Weights of a small GPT-style language model, trained from scratch on English Wikipedia: RMSNorm before each block, 9400 steps.
MLP neurons of a small language model. Each row is named by its layer, matrix (up: input weights; down: output weights) and neuron, and shows model dimensions 0-95. Each number is 50 + 12 x the weight over its row's rms, rounded and kept within 0 to 99.
After each neuron's rows, "fires after" lists the tokens most often just before its 100 highest values on Wikipedia text that the model never trained on.

L3.up303:66 49 58 34 40 48 45 59 55 44 51 27 43 41 49 53 41 57 51 51 57 36 43 67 50 73 55 39 60 56 42 55 41 60 51 43 54 45 44 74 77 50 45 32 42 47 54 66 49 66 45 44 53 60 39 50 39 57 46 61 25 45 57 52 56 57 65 80 23 44 39 27 39 36 29 45 36 37 50 37 53 54 54 57 65 44 62 45 37 48 47 52 40 26 51 47
L3.down303:38 64 50 56 39 52 47 51 66 70 45 45 63 58 42 68 45 48 52 37 54 72 58 44 55 53 49 33 49 52 42 48 64 48 64 47 50 37 53 55 38 68 47 61 74 60 45 57 56 38 45 31 46 40 46 68 53 65 64 59 56 34 71 61 65 48 38 46 52 36 55 62 55 80 39 69 30 33 53 32 76 67 37 26 51 55 52 66 67 67 76 57 62 51 62 54
fires after: " a", " (", " in", " n"

L3.up164:47 47 32 43 42 76 56 70 54 46 31 48 60 48 57 69 53 50 55 37 59 55 81 38 27 59 59 26 51 66 31 58 58 46 30 39 55 49 73 67 62 74 43 39 64 61 34 57 48 58 62 40 67 60 68 42 56 74 57 51 34 57 47 55 54 37 66 51 42 50 66 46 40 41 47 67 38 25 56 46 45 59 47 38 31 73 55 45 34 34 47 58 56 44 40 58
L3.down164:52 56 52 55 43 38 65 50 38 41 72 55 50 50 33 36 52 50 41 57 45 46 38 54 41 50 68 59 73 54 61 68 36 64 36 59 67 69 40 58 32 25 45 50 60 47 68 53 31 62 26 53 44 64 28 36 48 32 30 39 40 39 62 40 40 43 51 37 47 46 30 66 61 53 44 48 69 48 42 45 41 19 60 45 58 41 30 53 57 75 59 68 45 51 54 53
fires after: "b", " B", "ok", "B", "omb", "ay"

L3.up279:55 58 66 49 59 70 59 43 51 64 80 51 41 40 40 49 55 43 40 50 62 59 37 57 27 46 60 35 44 52 56 47 53 41 50 51 53 97 44 24 58 54 50 56 67 58 49 53 49 62 37 42 49 33 85 65 51 43 33 29 42 31 41 41 32 29 49 55 42 68 36 57 44 45 53 55 46 47 43 50 27 49 36 75 48 48 53 51 40 68 57 48 68 46 46 33
L3.down279:44 61 37 73 60 35 50 53 37 18 45 43 62 64 58 57 47 48 45 49 44 41 58 36 64 61 48 44 55 39 38 55 71 60 55 55 45 16 61 84 18 46 52 31 27 41 65 63 39 56 63 38 63 66 48 31 53 49 57 43 56 65 45 55 47 62 47 49 58 44 85 39 59 54 61 57 38 57 60 31 64 41 39 28 58 61 32 32 37 40 50 46 46 60 64 41
fires after: "-", " T", " spec", "|", " Spec", "per"

L6.up572:49 51 52 69 38 35 51 61 57 56 65 34 67 49 24 50 57 43 32 28 63 45 67 81 48 60 38 57 46 46 47 41 80 49 62 27 39 46 47 35 53 68 52 51 62 58 41 53 70 61 65 29 40 43 54 60 47 49 45 54 31 30 69 57 52 59 61 75 52 66 67 58 71 59 58 42 45 46 58 59 36 41 58 44 60 65 55 67 41 43 57 61 41 32 25 44
L6.down572:59 65 32 62 70 51 57 37 65 51 63 40 51 58 43 65 46 65 48 70 36 50 23 66 61 69 43 51 68 68 66 58 31 42 50 47 53 53 52 74 54 37 65 51 48 41 48 48 39 48 43 46 55 62 55 64 53 74 38 47 52 60 52 37 59 62 38 60 44 41 45 35 50 47 52 56 40 17 45 49 44 47 53 59 75 58 39 68 38 56 44 44 65 41 69 52
fires after: " o", " ob", " pro", " O", " pre"

L3.up599:58 58 65 44 75 43 42 58 52 37 58 44 58 43 51 53 48 57 36 51 83 45 60 58 71 55 57 51 40 36 52 24 47 52 78 43 45 49 57 72 45 42 48 59 48 59 40 38 46 40 66 45 40 63 39 41 53 56 58 21 68 32 74 60 56 44 30 44 30 56 64 54 58 58 48 47 39 19 58 42 55 70 65 60 44 43 58 26 48 57 46 37 41 46 54 44
L3.down599:24 63 51 46 49 70 58 28 38 50 47 71 34 67 47 50 51 64 67 65 33 65 49 38 25 59 23 61 31 52 29 45 58 54 51 33 58 65 49 33 47 49 57 49 64 32 46 58 31 45 54 44 66 26 68 61 52 59 55 49 58 67 29 37 57 41 58 53 45 47 23 59 28 29 65 46 36 75 44 54 43 35 35 51 58 43 53 50 48 36 66 56 64 62 44 50
fires after: "v", "om", " add", " Ag", " con", " v"

L3.up283:62 52 48 67 72 43 48 42 58 25 43 45 41 63 49 61 39 32 52 46 63 24 46 41 62 52 54 32 70 50 56 46 67 33 58 54 63 20 41 46 45 57 36 59 44 43 61 48 08 53 49 54 39 47 47 46 43 66 66 63 50 52 65 59 45 63 54 49 42 37 70 44 56 59 60 44 21 50 65 52 41 54 33 55 38 44 43 72 53 51 67 40 34 51 42 54
L3.down283:68 55 48 54 30 64 57 55 37 55 54 70 48 50 42 29 47 65 48 49 49 39 64 68 44 54 37 65 36 50 39 34 73 56 42 33 26 55 59 20 50 68 70 83 35 51 59 59 66 48 43 28 59 53 62 61 59 54 59 46 42 42 57 53 51 47 41 45 53 62 46 50 52 48 52 39 57 28 69 43 55 45 52 43 57 44 54 51 68 65 61 59 66 47 54 58
fires after: " Le", "it", "T", " Che", "E", " E"

L8.up313:52 58 62 53 59 46 40 48 43 38 50 46 53 52 27 41 43 37 42 50 57 47 46 49 22 69 56 43 56 49 29 50 56 57 43 39 58 53 39 45 52 63 51 66 47 56 48 38 63 61 64 34 46 46 59 45 54 65 28 44 61 45 62 45 25 72 56 28 61 52 62 33 27 53 58 32 66 47 55 34 50 40 44 64 38 44 66 36 39 43 58 41 58 43 48 50
L8.down313:56 58 47 64 37 50 43 30 51 66 39 54 42 55 42 42 57 51 45 55 46 54 60 85 42 48 44 61 55 54 60 48 49 47 66 63 50 49 59 64 40 43 41 43 49 42 78 70 75 42 61 53 62 32 56 49 69 47 62 47 34 27 60 67 53 28 35 58 42 38 30 39 50 45 40 55 47 58 56 62 65 66 61 30 67 43 64 64 66 39 41 61 44 66 40 35
fires after: "\n", ":", " Ab", " ab", " int"

L3.up468:57 48 50 46 43 49 50 60 55 48 47 61 69 83 55 66 57 51 39 49 43 70 54 35 46 47 28 42 46 67 54 45 67 58 48 56 56 62 50 37 48 56 59 51 44 69 56 44 62 57 58 56 58 32 66 77 39 55 50 32 48 55 52 74 39 76 57 40 21 49 67 69 50 31 53 39 71 40 50 57 34 85 38 49 49 46 54 69 19 43 57 26 50 67 44 69
L3.down468:47 55 48 48 49 51 50 51 34 63 46 37 36 43 38 38 51 62 60 38 58 36 43 69 71 44 45 68 44 45 50 47 38 31 56 40 43 52 38 59 59 62 64 52 51 46 38 50 42 51 41 57 46 56 41 33 38 52 50 57 64 46 53 10 60 13 39 56 55 45 41 45 36 59 38 54 17 54 46 55 59 43 53 42 40 52 56 15 72 62 46 77 57 53 58 20
fires after: "ber", "st", "ach", "ast", "est"